Part of a small language model's weights.
Size: 12 layers, width 224, 4 heads of 64, 8.35M parameters.
Architecture: LayerNorm before each block, rotary positions, biases, untied embeddings.
Training: a variant of Adam for these matrices, 416M tokens, 6353 steps.
MLP neurons of a small language model. Each row is named by its layer, matrix (gate and up: input weights) and neuron, and shows model dimensions 128-223. Each number is 128 + 32 x the weight over its row's rms, rounded and kept within 0 to 255. Numbers have three digits each. A neuron's up and down rows have the sign that makes its largest values positive.
After each neuron's rows, "fires on" lists the tokens most often at its 100 highest values on Wikipedia text that the model never trained on. A number after a token or word is its count.

L3.gate474:128125136150115169121121163152094149103075077105108204125119148138127133119139189117127169115125133086135139150186124145086102129072109093152116071183081118121123099105069145163148181136103145177128071138174155137112120147088183138103134113151121149134121131084105115131135136130134123120
L3.up474:171101162101137075146093083173097182186095118109159090143092097148114191179118148175062120133137193156149095094143112130096099160163105140124095137089137243095177112110158145121186157100156171207089100092113155112135086085114113154149134149141163134131105171054083092154128176132143149167
fires on: "i" 21, "e" 17, "o" 11, "ad" 7, "ax" 6, "ing" 6

L4.gate86:142191119148167121168129144127100131104116140095114141156125098145169139166174133139124140061182067077156102104148116157126134111174084096128224143126069150135084096141136117159169109116141119146080118182177075147110169185092115122089159111102129089102081119099143089143138133098114129167
L4.up86:114137138115149130124193144144111165171156139158139109109125118110124165117110133129084170150149128127166153180122104094104084162160102167156150038137094131118079062138124169167161106093077040103114168111106124129154203184077155141130156150095120079118104074164105123123150125140143136113
fires on: "an" 29, "y" 11, "er" 10, "on" 9, "en" 7, "e" 7

L2.gate440:148109161082102140105126120158118132105146129142110138146122132168103190144136153111136098091057166114140119139100131172114144090132171113138080136146063162155058096148106175162203192137103161159108180098115135232163182159116114159124159134088128115120094098129168108194095180107136151144
L2.up440:123117120156205133115119173163095117121178084127100123146149169173091132147117166076095180089127129147112124075128158152122141103167142069160152125091067120113149109130162091150141175158120106119169113205174096121144143084139129135135139108121110110122150118129080105141152199141074129096
fires on: "in" 33, "m" 7, "oin" 6, "en" 6, "F" 5, "im" 5

L2.gate384:117118172107232129153137081124080108148120132155121157175084116115137083079142082101136148101154158126100178104113124205119150094091138156108118120165080161161178109128096116145141188095108129145101128119106115112119089179123076122192101079076133190132110111124107134111075124152119152171
L2.up384:153058122120128120159146195118158107128108088132083063180141121168101111150105139127139121135139157096083100112086108123114099091139088145122110139118200131095135162114145125126168088120083145124125110170092157120141128131119151151097144071087188093146157127131084098147126183087176139072
fires on: "ame" 19, "A" 12, "–1" 8, "F" 7, "L" 7, "P" 5

L3.gate286:115123119137068109147144187190143155145080143096129138114129120121168134185127127138103161145087142118182172098195043117126092160129122095125130126127140209114142086123126136159121132126160113153089101145175149200075131130134116039160055111135101127144084126078170114084127128111139111159
L3.up286:130128132176153131181158106097157160077132136011111073135162128080109054143123162130103080091110137128168178140130048165090137125130107202143177206118115124104148129155143121135135083156165093098093140077130136141112138182168114110103133080111084149144104067132132100176142157154137154110
fires on: "or" 24, "un" 15, "it" 12, "ind" 8, "iz" 8, "i" 7

L4.gate196:101158133061153109142153142127134045189152092181103106095161080202104192120118140102169171108124174114152168143192129077144088138133130139077071129090095165108108156109156160102067156092125150119110179115089134148175136139083200200087102086115122163075099089161086061111132156179143109164
L4.up196:072154065148114071134165129142078154116125156097155061162172110142037137161162091110106191105170116121102070104124139092106153138132107117120149112155163121066183122164106137142114168135157186142173139165095086150162155147104108121069105111119205139122168147153084152114159111117151070137
fires on: "et" 15, "ir" 10, "o" 8, "00" 7, "ot" 6, "ur" 6

L5.gate113:123120106110093147105103149188120085096123108059133175192112119209147147134111177142116070083141130125158073077131187111169185106136152057159079168136132152118107156121038179105207121197151108139093114170159093158124112147080114133075145139159154155114109091078109096159143171158126101153
L5.up113:126151126089178206124122099150110148187128156130086148140169155126073160131199112140100161121108140155126093092159174197115152203036126078106091145145064169153111187094135115107145082151118126130098115164153150146129136098099113136145179123150156121088138149160146115096097124123076081150
fires on: "in" 30, " house" 6, "k" 6, "m" 5, "or" 4, "os" 4

L2.gate176:104159167190130176130083197108137214086116153101159144146161139102186172149059156161050097122046139135161122145119148039143151150121110160153127114123145184159146106115113142142136094129170072172107173145139147114143143017087085090137130142131120155087104161096174130123117167132127164082
L2.up176:094132116199099135138080117110159183099106114083154115106178090135146153105172125138144089072142167144157122109098112094070159128100139166111160088055097159076125207065150128153064099119165106148165120092112144124116054090135118109126144128145105105081100188181144172088105111158136109150
fires on: "id" 20, "od" 17, "ower" 15, "se" 12, "ang" 10, "ail" 10

L5.gate68:153156113147116119127148152135083197124124097080109173074094136128126129147106120130112182116136139066141161132173205168121175155163169078119140132136088128146083052068134171075154144146142183126139155180145083141114090155114110179106124101078096112183115186153149123153160137146050136147
L5.up68:130090106087199106130119071099111087137158106152115145092113155063099105085170101097140138083107140083170138083108151149122141143161090120172104176104122133115111146109175142095087212100112148136132158130174123121148143108146111209121141139133185100109198104065190091087111204074159140146
fires on: "ent" 16, "ode" 10, "are" 9, "et" 7, "ant" 7, " Time" 6

L5.gate284:113123095078144053127138135114159101177130137145123106118126135094162060124126167103162131107110121124140150202123152102179152124118136097120124110092098138139099140107135084150148121051116169181159148183163066167103058104115146057175137061085150147123138105155185069059130158172171102108
L5.up284:115109152114127121084120067122138092134118152148162158133125083141135136110120186090142127166131128169131145095118145085144098068054160142143119085119179186217149161092141079155099108159077105128128164148153187120159128145183147187153123166148108159077115150144149133069108141115151174098
fires on: "ow" 19, "re" 11, ":" 11, "ic" 9, "al" 6

L5.gate182:086127138053165132138109086158116131138097174108112090094122089097161165120098154109137117149167161114156093126119124079181175116156110151082088069127119155105101087133096125129126112176156114125136125148118131106128125191147142126132088124096116140169163146069122137142111128101109119124
L5.up182:143166165110166175103096128150150138128098088143133162070114120124196064103122096117139158131130155124144165149131167147130103154061168101074148115026156111106171146151148121197082184101168177138092151115067123158095082127192120129134149133112091135121159149140072123098131108145196113124
fires on: "our" 17, "al" 14, "ial" 8, "ay" 8, " national" 8

L2.gate164:105037107120166107154144151147114169110129159163106146075071147150110125133126092067133178106135121151104135121138142158094122111174109117067213121201139171077139037150123163099205146101150095151116131137144155142074053129152109148107104128082085204130121103112103160148137126104135116224
L2.up164:113115204181120131106129133094126157151108083119095095129151091208131098146180178112201121158119125157150109172120149082142141104100092151121120099147168110075157171147115103183094126047133079163161111129125127114088071138150168113114100142140123176185083107099097132173170150143105116160
fires on: "eek" 15, "D" 14, "L" 14, "==" 14, "K" 12, "P" 11

L3.gate139:132132116086114104164137133147135138128117076093110206093097072120124111135115101128160113133115111139144195092148169072119125171136102096153170101132110117112100100146145155131108131172184103105090109156141177187166159129097182115123159129074132113176053168103152106069147097123159177174
L3.up139:140120132108066139181092139114121142114094144116128156104161112157160173116166139156106134162084079144116056145101155048151049105109150177146095130151114133124149143137120143122150131217146114091142069092082154090084081119103189063123132140165141155126151141118064126137153111101106051202
fires on: "a" 20, "h" 10, "aint" 8, "ch" 7, "ut" 6

L5.gate565:088063103121124057158126120179107155088110086068146159142127116149122124166053120067173131111160113110134125087111197135181174129111114128152173126177120115137077107129122107101163134122137078123115135087101106147095148115102151154164105132074132173129160155078093140106100162140152141145
L5.up565:132137122166155166126124119142167124094124155178097113121151102087148179089152080046146159201131126143077082117144160099115110111102139142163122115143127098136129148189095096123078139141163100070156086125074116074129120151109195132091088174096114135108138063109095123132104150163158131164
fires on: "t" 15, "ab" 12, "h" 9, "at" 9, "a" 8, "ra" 7

L3.gate120:084144111063171166141118142110091133124147123137124116169147152063133165136111116063114108082218117107151158112186083130123110112111141081123114121114081165109128084186119084114122120119188155121077086118132144171130152189108107072135163101082136090120124130106125100083147175079117129218
L3.up120:087170168106201125096151149120109159140180173090092144111123141174146094153178077066142139167194164113091136162143099150160168161143145086160097152141139191165091102163118109041110117148102123163103116164124095146118097168095103167079174138109121178096111070160142097169144114159113127114
fires on: "ite" 15, "e" 15, "en" 11, "et" 10, "ong" 7, "ey" 5

L5.gate83:120150120156107139075155147221103171151146115103118193119130112083214113130154131148121130183132082161136123070143076183133177118153143114118068085128199142133136114155093123134151143116122120156158106129156182115143103128127150105143138081120152128095114154099151098164101100147139122118
L5.up83:133129143126152147075174118127076129169124067100178227152046168113118094120110111101132136143182144166128178110114113120121134097098075111154145139132079131121119138159059137096115151095119152143115096132139120149120176181118120101101143143081112122095194117119153149157120161052145099139
fires on: "en" 19, "un" 18, "u" 13, "am" 9, "an" 9, "i" 9

L4.gate260:050177183131089120119121165133151135146122137140173172152059145146160152162090144087134099145166115143143134069129112116136105128129089118085138117127122116174153126130099105149124120152085155184119174166163196196110138202084139109114087103118189103086106169049140149152124102184138166105
L4.up260:138113114110133176137200139140157087161132100087129088159095112165147146134165120152100121128169076155148150107105082092092106146132123166079128115102073148170146105118116109095106116115126072152100071151117120132153097098127069113197133118140158102117126099158184124110087082089113074179
fires on: "in" 38, "or" 20, "us" 13, "on" 8, "en" 6, "u" 5

L4.gate517:099177110080118122116132096157182098121133159166103130100117084115129101160040158128090135181122156087166143168149105143109160126189130121093177143075082150137121077156059114121120097128183075110132115162120098178111135125142158159132151097101167152175149078112148134115146120104082178142
L4.up517:104134170127126111091135120200119104183122127148138121183125149162134073068149151232103129122125122139093117174163230212172176179117118128173158138144092114133140102154113151114128131093121123107097189070101146136133090127119145135135169122109090106180125118140136125137067112159200156112
fires on: "al" 30, "it" 23, "ag" 7, "'s" 5, "ment" 4, "ay" 4

L3.gate23:099097102100143168098101133082106198126118169149161121040128155166047115158100159144163120123143141201179105133183121143164130138138103139122113052124154137133135115177147136151144106117127134088099159180107135152145121119108097133173089086146192133112109083097148223079114145120092150105
L3.up23:124081095127107134079097071090122154150122148143165130109126146165133188139137135103099131127164146151094132104134107128177103106112119178124172080148146074192160147088091136147155102189040140115103109116119195087172159117145126179160158118172109108046213116142083166116083127079151132102
fires on: "om" 24, "ol" 15, "al" 12, "re" 12, "um" 11, "enc" 4

L3.gate288:113166106089128156150121188095152088102123100126096117149082115115100102147099108157139164162125147114138193181099096079138103143116122100138156130166102190134141181158142173107125143146186174134159124189088097144096109142109207114086112108120168157136065105097143100099129135121113132118
L3.up288:161121135128119145143071145132121169138107104146170090154099075130159117122116133168118065149163136128155169150132128136130113124105083057169171143139167173131180180146099140171074155161185101181100126128055157169054098122108118089127111139096075060125098126098057129175089162072105176193
fires on: "e" 17, "o" 14, "en" 13, "os" 13, "red" 10, "%" 9

L4.gate160:103168043142186166141110121153141067165135109142122152093120071120141138131160116146111179130106141120087109140123160109132075080151135079082105089102165144177125139137133143121093067165132114117086150124066106180129140184134125186129125109159139151108130096089123093124173174143147088130
L4.up160:091187078103113138128093144104194187101151125142094130109156108099107134178128098114096130202138138122093169176156100129164132139162076167173139028140128164143153150138124112158170133165122170080095150121108176142157132150116157154089182070116137127163097096084150129191163104125109181159
fires on: "ir" 18, "et" 15, "min" 8, "ation" 7, "ction" 5, "r" 5

L7.gate103:141073124176067155158118178145165178130088075095146144139063054124162127194109107131101125086078132097177154093169110075157068178145148141082137151137083136149152162081138126104092174102220135118142174094141109183154143147114106133148115135122134172128103128087156137127132191172137142125
L7.up103:139071152164133113170202195128149158109131119110133071170141123139168175123168129134177093116186182103127163124114139069144103165088142168062135070059148099166165143084114077126146147131112104147103135109123143087165122157148148164127139137164106082140144122100118085138139113145134039145
fires on: "th" 30, "-" 16, "er" 10, "ch" 9

L2.gate150:117120160062078092100173163124195109130176188116049121147128141102117111174131089104096101164200163131128086133167094139110181113066168099134106107154143106115073086162146058136143141127143127119132077185182128170115117140109157154139146182132094099119118157092161162087109117116131100171
L2.up150:126134198075117114134110048179106127143164153128117171133173111124150094134089190109153115134083156143111093078116128091120091108125139175102151038155164130107151065145105072164157139076147140120118115081150171140067103139109180088176132213165080124146130114134120136100158141106191151101
fires on: " pl" 52, "pl" 14, "cted" 12, "ab" 5, "ish" 5, "ter" 5

L3.gate520:130191130126138133171178192134155169140140069113155172116088125113195134130108073100088171136115152127145114132119141106123143159164122128123209167150106110129160106132107137128065118108110070150188154144140127159097107129094155095117104138180134137118121153080086149111132120188159085157
L3.up520:170100195138135167116156167112133122169121081111148134140106127108129149122139126141154099098127164160126179120136090172113153150132145127080113073084039173080114123141166161136121129068085129105037135156120174084126108168115115171093159095219133171165085110123145198141082117119150111160
fires on: "em" 32, "er" 15, "ch" 14, "e" 13, "el" 7, "ed" 6

L3.gate16:128162137077146164163158144202156138042098161122106096145153145113146203157170148100148173127175091168165088138150115088066126144153172101092145080123100183089108104179117085126071158147170126136065073073077152144151189153135116099125120125122065106124099156084137142116116099086045121189
L3.up16:086199122105135145104185128093149202108131147070168128116138172129136139153211129104153171144157128180190171177210138062103073117180174109115142156117145120144117153155139116139137127098107094110083151145133142110137131119138124123138122139116118112142106136120137102064094046097151112132
fires on: " time" 14, "ad" 11, "anc" 9, " record" 8, "i" 6, "au" 6

L5.gate198:100121149095171110177107117155122117124197142153145146138165148161195101186135144082092163110106165086160101096136169099133121136105091149079174095163134111180138101055042132161081162200118131090109160145159170180089105080135168069133116098076107118113087143085132133152162141097146105190
L5.up198:090119108195162124090053085184128122103150193140176095102110145079154131121121073135104191138189140158123176157109159159110131125137103132100139094132158162160123148132154157048074123100137121139126191099131152140129154139157066143104088112115090101079097119132133135133097085145154152128
fires on: "u" 18, "it" 14, "os" 9, "ation" 8, "um" 7

L5.gate59:135170130133141182097123133161129169132050089117111156125137126136186151154116143131129190137089180073166185107126140107099117094090127099135161120123097162108138100136095204148073171161101132121126119218130199120140112176077142115079128106079127119159108122123188020169100151170088134126
L5.up59:179118144150112163085134127167086154108077210200105141147162155127140143148161110153122134159142139131084086132129096132146093120101115129092117107105095185083100177111156139085100147151193111103107093074116159111147087149123117115130133158047113146099094181068090149118121142034140159084
fires on: "e" 20, "ic" 15, "an" 12, "o" 10, "i" 6